config.toml
n_layer = 18
d_model = 224
n_head = 3
n_kv_head = 1
head_dim = 64
d_mlp = 896
vocab_size = 8192
activation = "gelu"
norm = "layernorm"
norm_place = "pre"
norm_eps = 1e-05
positions = "rope"
rope_base = 10000.0
rope_fraction = 1.0
qk_norm = false
attn_scale = 0.125
bias = "none"
tie_embeddings = true
parallel_block = true
init = "normal"
init_std_qkv = 0.0427
init_std_o = 0.0462
init_std_up = 0.0427
init_std_down = 0.0214
optimizer = "muon_variant"
lr = 0.00736
lr_mult_o = 4.0
beta1 = 0.95
lr_head = 0.00613
warmup_steps = 200
schedule = "wsd"
decay_fraction = 1.0
decay_shape = "sqrt"
final_lr_fraction = 0.0
batch_tokens = 32768
seq_len = 1024
doc_mask = true
train_tokens = 198700000
steps = 6064
dataset = "wikipedia_en"
MLP neurons of a small language model. Each row is named by its layer, matrix (up: input weights) and neuron, and shows model dimensions 0-223. Each number is 500 + 40 x the weight over its row's rms, rounded and kept within 0 to 999. Numbers have three digits each.
A block is one neuron, or neurons of one layer that tend to fire together. Before each block is what it responds to, as a language model described it from the Wikipedia text at the highest values.

Responds to: Mid-sentence clause commas. Commas (sometimes ")," or "in") right after a noun phrase that ends a clause, before continuations like "and", "which", "with"; also thousands-separator commas in numbers, such as "1,380".
L12.up284:478558455514479492465487458525553478448485486485621607524505466496549509564508474519507489496501486486517458543501517498500515475495490495493501483488538529522562521493558543456484486540526496518492489462551495567569509545449524458536467474523523502494474497533547464437474557494431507469467510513481461471535519517424508517410479486493485511468427485515515561549477484515449456512478461568442577418478420501479473479558496528499446506493483454511485467429545463475519582563482428529446506551501520482540492516536505498507417488487594432508485500493481453468510436499497491560548474468542414523471606496548520471444580488565479449557533461473489586462505559457383559477558

Responds to: Mid-word subword fragments. Non-initial word pieces inside longer multi-token words across varied topics, e.g. "tic" in genetic, "ent" in prominent, "ed" in prejudiced.
L5.up50:432518495435416515570471483547558474530495502455495496492512553529541505504443496528460538464528511514536492507503501518529564407473529433475489495513545438481530511435495506542519470423579496515530452525483563500492512516515453517407461568495489540468427501559411491545500586542446427548506406495513527515562527549552477501504559488487496518513518460503502451424465508525404449470542456537451571495529473501421477428453543441540546476526543489549507522481558529506554467476568496520474476499503484538572457522464443504551501483427469455512561540466534411446505509536484534523491437534550432521492472438584502514545457494520503494473484499496516494457523480472493573476494
L5.up301:450510524427465556495475493520590447495454500442510522464529429529476489570508518509495547482551526551424545482402467544493486528489541428531409493459490497510553519488512527507487520477580512530475559509473464531549491515532510560482437502448539483447528464512485404478468493523481495518588520409506386552564456564473484417480455529501511527478513435526460561502526502514410534481503462593519546484492556459502542458519556465507473478498500493498441554493525450523545442432476553445505506551455468555532468537470498522543494529531448500511540516571486499433480469509485517499623516551455547478470511534582540520488479467483547501466526495455487489482487512531540456502532
L5.up318:443543534510540495535432472392516478470405466511536508525455516536500536519510558561473481551514483519499521466480451529522510478488510502429517517544543507505540477490462501467535507479600509518520456550465518496500489564569553467482457480393525512450482453532542486547511513526554482507505494441463493509579502496494495453480518490553499530484531500541492532525498474527467477416494410525505416460487450547445576544426530522471468508617520541484511519464495533402467529539563494470479536514523501553591439551499506496421533479508512430516582512475448543480475513514481511464472451516485461453495507464550493566497495550565447467517514498548461554474523470400472562545587
L5.up501:490553485550542461455500572488529526467566436543428460470493535518453497513447471545507426436555555554506476546507533569503458452546480509468545566533517581480559478529550468542491441528493482444561436398485561544445494510473487518501484512485556491555460418512490506499470571536458468514492452517511509479517501476491464490479500560499500527524508504600531491433504514442488485452430522497489420512481552481477429508531570506486499514513470401487501473442507544558519513486507519507510531477497507499506557493523523528473512517441507601518436528529430483557505495576531535527518403510632485537454482516533550558466483509501432446494490502510524546511515455483483505400507

Responds to: Verb stems before suffixes. Word-stem pieces, mostly verb stems, that need an inflectional suffix to follow, such as recognise(d), eliminat(ed), intersect(s), supervis(e).
L12.up891:478487522514450467504464505528578539460427490521439507527478512458458547459545496428520505528479419506527429497560534518496500501450458521534486531497513492515534535575459541499473516454485491452516440427455519468501495526503476512499582500511514461560451503502508445549507487543486506477543527520521503487558578512440507476535566481585572598556510527574497547419514506435424501430533437518512496472465563508542572447553450485449470579523535500489554479510551486447493503506480519562486456519454557545451562518538509496518502525471472494526478542545485485462455406516507518517483506465455510513448539510551429534534546459500470394402533467447493514575494492419534556495500

Responds to: Clause-ending commas. Commas closing a completed clause or noun phrase, before and, which, or an appositive: "won the award, which", "wrote his autobiography, Recollections".
L13.up91:545474519474525450502439588530554510536553495531557530443458585467507529505458483578540496530582472505528465535410480548482488498454496535499428508469519579471557543553492571527433439525482479527476400514508551460511475537455489491472502513576463559549532524517518504420453500514546519493459459496555426459497534507500469474441458520500473493514490497520446562513492467485464505477481458563436588502574488409447539509556383522464505527484419466589491494538468492498482494528512497554480487543507468527520471565531468499556486504505548508453415539495519559488488492510452450522484451534509461483553456474493471535496519454475517484547517448510557537433467501492416506528540
L13.up298:444589512559567466483487486537510511496527523531552551494445504526462492453464453571483585528446495527484602506454501490501502454490505508536490539588536475495480561456536533515451493468425536603489386514503479470517562462549470529585461481526461488541535503522494484488468547444509464536511484529517476505546520501498518493502443536541493614482468511493477498493473481575431492535517500496521503522497446472472490491469500564452519520447518497537508488494501403453506516507555452557469543588597496500493508455522523559569482542536490451504435509463509508483515514524570521459507411486535519500474403570430484478473469455535435459463545487539441489459465478454463530561556
L13.up577:487511518449494479419472477429403437450539472552526532420460426559529532527538515488492490504510476441522482474507524487557481546547548526472477447493537500520520482554517441560409529468481529490528517436472489480483471474589382438488452537513529552474528454523488493461470506492514499508510494527475413497513482508528461447494475559450521494475500497517485592506503477486477533464515460514535522441521525485449466457482499486504501574475491617466485573517503486507462494521507461502494559488527593521539560494495498554501517475501481457513506512534555476462473454592467476430561561475534534486488554492473520500415520476483449396466580446546564482458469584460511569451530
L13.up783:491511455446498506487450478558554515413545505497441544525446558545514481411567471487430457565533456543478485495429565474538509508519496530523441507421545469453462516615448466569502499523493521484526525484476449484475478454532458493498480534513425489532516428512519487466516512480524469489573535574538462519517476474462467478520518464448539486586503508537501516566473506437457523487504528532508502503483505573537517493464472564501481426487528556477519519492523543521416486494465473494451541485529493443462527498583467489491481479471532452462478591472526526530474518533517489466491522466591528491542455556489453506438481481516489568525495587541534534453419537402406590533511

Responds to: Word "to" after verbs. The word "to" right after a verb, adjective or noun, either as an infinitive marker or a preposition, e.g. planned to, need to, grows to.
L5.up371:495577516508510490456479530464530508495540527468509475495440458482504491437478483470428504426467529495549453526493446496492447489482507555493501487527467414515502477524556504578523498536514497474547546451556505484485506534520524468477462520431514478500584470438545563485440536473504470515505462537514535492530473476506496412455552512493470429524492472501505489497550531548494408584512539509462434562530535535596485517515470410513539516486559503405497493555459542527498568551524529478430493530517439489525517533433493529502424502507432566567489553481522507527486504541498484534391491580430500541504454453483484484530620434464514490425484571491545546486472501513544478461576
L5.up628:452529559476423525423421498495483515515436473534469529429528540472417517522465531530504450482434460473518554510518476468482507513471483551519476452491446599491507485490540576488580569501526518569524499519538512526533528601560510523482539500472486539528508428490435523425560580449540439486484480473526425563486529585484453520563485493463499509425435510558471485468525536489536497566536509502453564517487450492485523491487391486444462486500468534493462519468516563487462560518480422524544549505525494490494403390507466469580542496509500481500530567486461437530528509512524542544439511586491504482512480527515499522477494483422519499477476512464485526480501464511539485506460
L5.up765:482523539465531540543511501547521485498486485543464471530511478542488445517497475491526482500506536601524469516469522426472529500510524516528486492507511528513523511520433529549500487428456512484534479424519568441469547529470466472479462432509496535508514451456474553474519518475541428490490533480461539493489516544496490507519450448435457432557395493483520513460520488431618474573503550445416537527476489512476510513499461490417519512460490548461536441504484458485459507574394507468420516521538505500463580478544507569474575544517628571520500527510494530441499434479469490561365484526545558529520499545565535492508495485471509505442470469540468506507500466533492488491409
L5.up789:388458527449476493398521519521526513485536537473443481533546492448495493492562496562435448527556505471503531561469540421493511536435563496524483520492531455485547446485552522504494547541458485531429486482526467502529458468553525447485538467425494525466538470509583493466539501463549480505432496522476449534458518515494580493538551547537504554518485558520519507498562546524476487462493569479503467500450499461556521471479439563452544528492551512489442491567570550490492482492488381508567495537496510522584536489501510487462533564462513493503476509488551547567466510467552440489450560501417449545409412532478557460473477521417465527450497488524547524515540447520521488508492

Responds to: Mid-word stem fragments. Word-piece fragments in the middle of longer multi-token words, just before a suffix such as -ed, -ation or -ally: different·i·ated, deli·ber·ately, translit·er·ations.
L13.up240:478537516468522466526444508469508516455475503441451474493486503498456500414476479503516570519536491453555498452562514486504471423526520529441495544465556497493488440458505481496482571583524482521476481461445536525472431503467429473579557526513472432473469488506479466484550477491524472471509470618373447493526558477456504487499542534502529530500445485488490516441502506481476551510481468519516516435541528498594490388490495515529554556458492505474500425549583505545480491548549369502560528511521581555559512521541493494546464542469470462536559492521432473491506520512508509559411454468483500531496509519574501505524526480489484470529472448465578489528446476492483489403530
L13.up309:581508471481510547502459567508517580469458451493524494470527463546550553507501503543422562463476431443492485496585444476523536526541532510455550506446491549487571493437448507523502511457524472435539433485462544560507454459503530475460524488543542487430528539522498515495466456504439455507537419524486570537544462451557488432515485469469522550439512478514458545479485443511506454493576489490467523469489506460458470544457543513550502542459522538520407466444555516518531584557537506447491509524450598560491509531515489552435474508444514546486559462539443451469598523435445474504534544452467501480500491489497499527535463480518386495494524417479495490495521537486550522466512
L13.up611:544418498459529515482522526518506483541426525498538515438543498514479550381491451496499520565540542525564507465526473467489541471453517506449520408503498468537426506517471621408439507470482496486483453574470490512519529464535502474488522524532509568552521505464478528473493523516489498570434451435507523538505523495545509542485567471497501459549523550542520500475476437411468482461523551510472535442492462506458541443565563444476515469503484516521514433488488498564418504465544497510452501510438461525527525570483471519465532530497430495552465547463511546411536604549465433466536459532451514486494495493476392505504482567505426496486510457534541479509490508464576527540491
L13.up826:491468540452471499512503514518529534491506497474547484488520454565487566513404505504558552536534483494504531560541570488519575470465516460461552580494512525497466528417502460528486453545592422566464517534490543539419568501564494529497505429463443470465509505472563504436523513557450448514479456533523490488512470527594495491467502482524493509489441482465575458475489475524503464514551498416485404498500534468392566493522584508432478489525439417529408486462552453481428495542539508487519508532482511520527532485530483473522520489497513518534543490464518439544491504533486575551362516464425547518505500510529486553539517445515474509529461482467486464506467543487501526472534

Responds to: Infinitive "to" and modals. Mostly the infinitive marker "to" before a verb, as in "were not to be", "decided to emigrate", "Want to Know" (including song titles). It also fires on modals such as would, can, could.
L12.up43:560557490494407513476531456481462535536582479504527505476449539570526529576477552540454484557455552481561555504458534435517540532448467558479529470484433524492475494549522465521476544484470544512460485570480535446485495484498476578465479530497448417494486457459518541424509549469463458525465502483523499434508526500505469420509541494477490516553548524467554400509467556475496442481475516536534482536492538479541534584547431473482472505491437527498460397542485492530498555567484447478453464490451498481561483434466467521483521536477566468425514510478457471521519460494511574541503402519469562504500543538530537525458518554480509492519494412507540584536500524437536449548468

Responds to: Infinitive "to" after verbs. The word "to" right after a verb or adjective, mostly introducing an infinitive, as in need to, tried to, able to; sometimes would or not.
L13.up29:509526603504545520473471398488513542526412536471429518478528469484483550527509612588477436519538522496450460419482431485555546549545438508471486536519479536525425480502493513490524561471512488573509436546443508579567488487526553517537534497491550452526467441541467452432469511485448437542468499553447492501477478502453495462467483484465557510513479481494532460443493551503507439464518466538537470538465421467499518529474537514555480519433497441470504494432491487464530521537467468603525454555549487518574503460484454495508438495496534477472531548464462490553478518561541420444479460538513470519551471546474467549526513561508467501494518443530497522436468544554500546530520
L13.up205:513451490550515532495501456500395440518537537535412529480515539577545546531453488482516528601487409469532478418408508529494472484515497530539507562459540438488586453494526450396462483480464499464479503561538501485562503523508362518485526528519502423516475428499499535491533476510498562568527478562452482505540484486614453447518526462565458460527441532549577516475473514441491523538509550514520501533480523492506496520501499463470473460499465539504461418476541472558491482483453474514500515530531502518497449508506466485504548546420560531439541472546477517495507512530448485530495491489476475497514487519426547496469552536525465480459551510511533491422464557534515428557500
L13.up409:517508563472570546555423449516519511510519482514484485495479474567474539571551512503447505534564565463525515450449469469411527541435498511578540478551487460487460481589517519476480557476464495522477537524511517502522508510485506483426537578484442496471477487426524542459551524493536460535493494498488481459542509478600463470428468465446468416544488568476480488473513488499498487466503518476523463460527526536549507446435411583487519514470500485492527398533499500526447534611432539501417504508451512433573472495512516524459514458483497557478493504538459425514464514479512476522460498513556524543499564565528516530501477433437492436535548501507538501488563534449441540574553
L13.up602:428516479488564575469504562523506475486488576578482527545500484538495449570551453542509551514557465484444492509458532512507531503483439490504545592517533523505517515511569574469469485477471480596480491541488491426452449564510473541551516493472496503539554482520473500480504475465479487472486420525474498466512511434499559543497543525509444453547460532468516480434431450433465414534500455493517456517501452568443485484549433531530481569525527460473479550539561576470469503532460428450528484515489502536571459469455487502463438499478533530495514475535511429504476473538465494501544465514409481455548470552525506575494535510505426503390543472431488540515517452435489527431468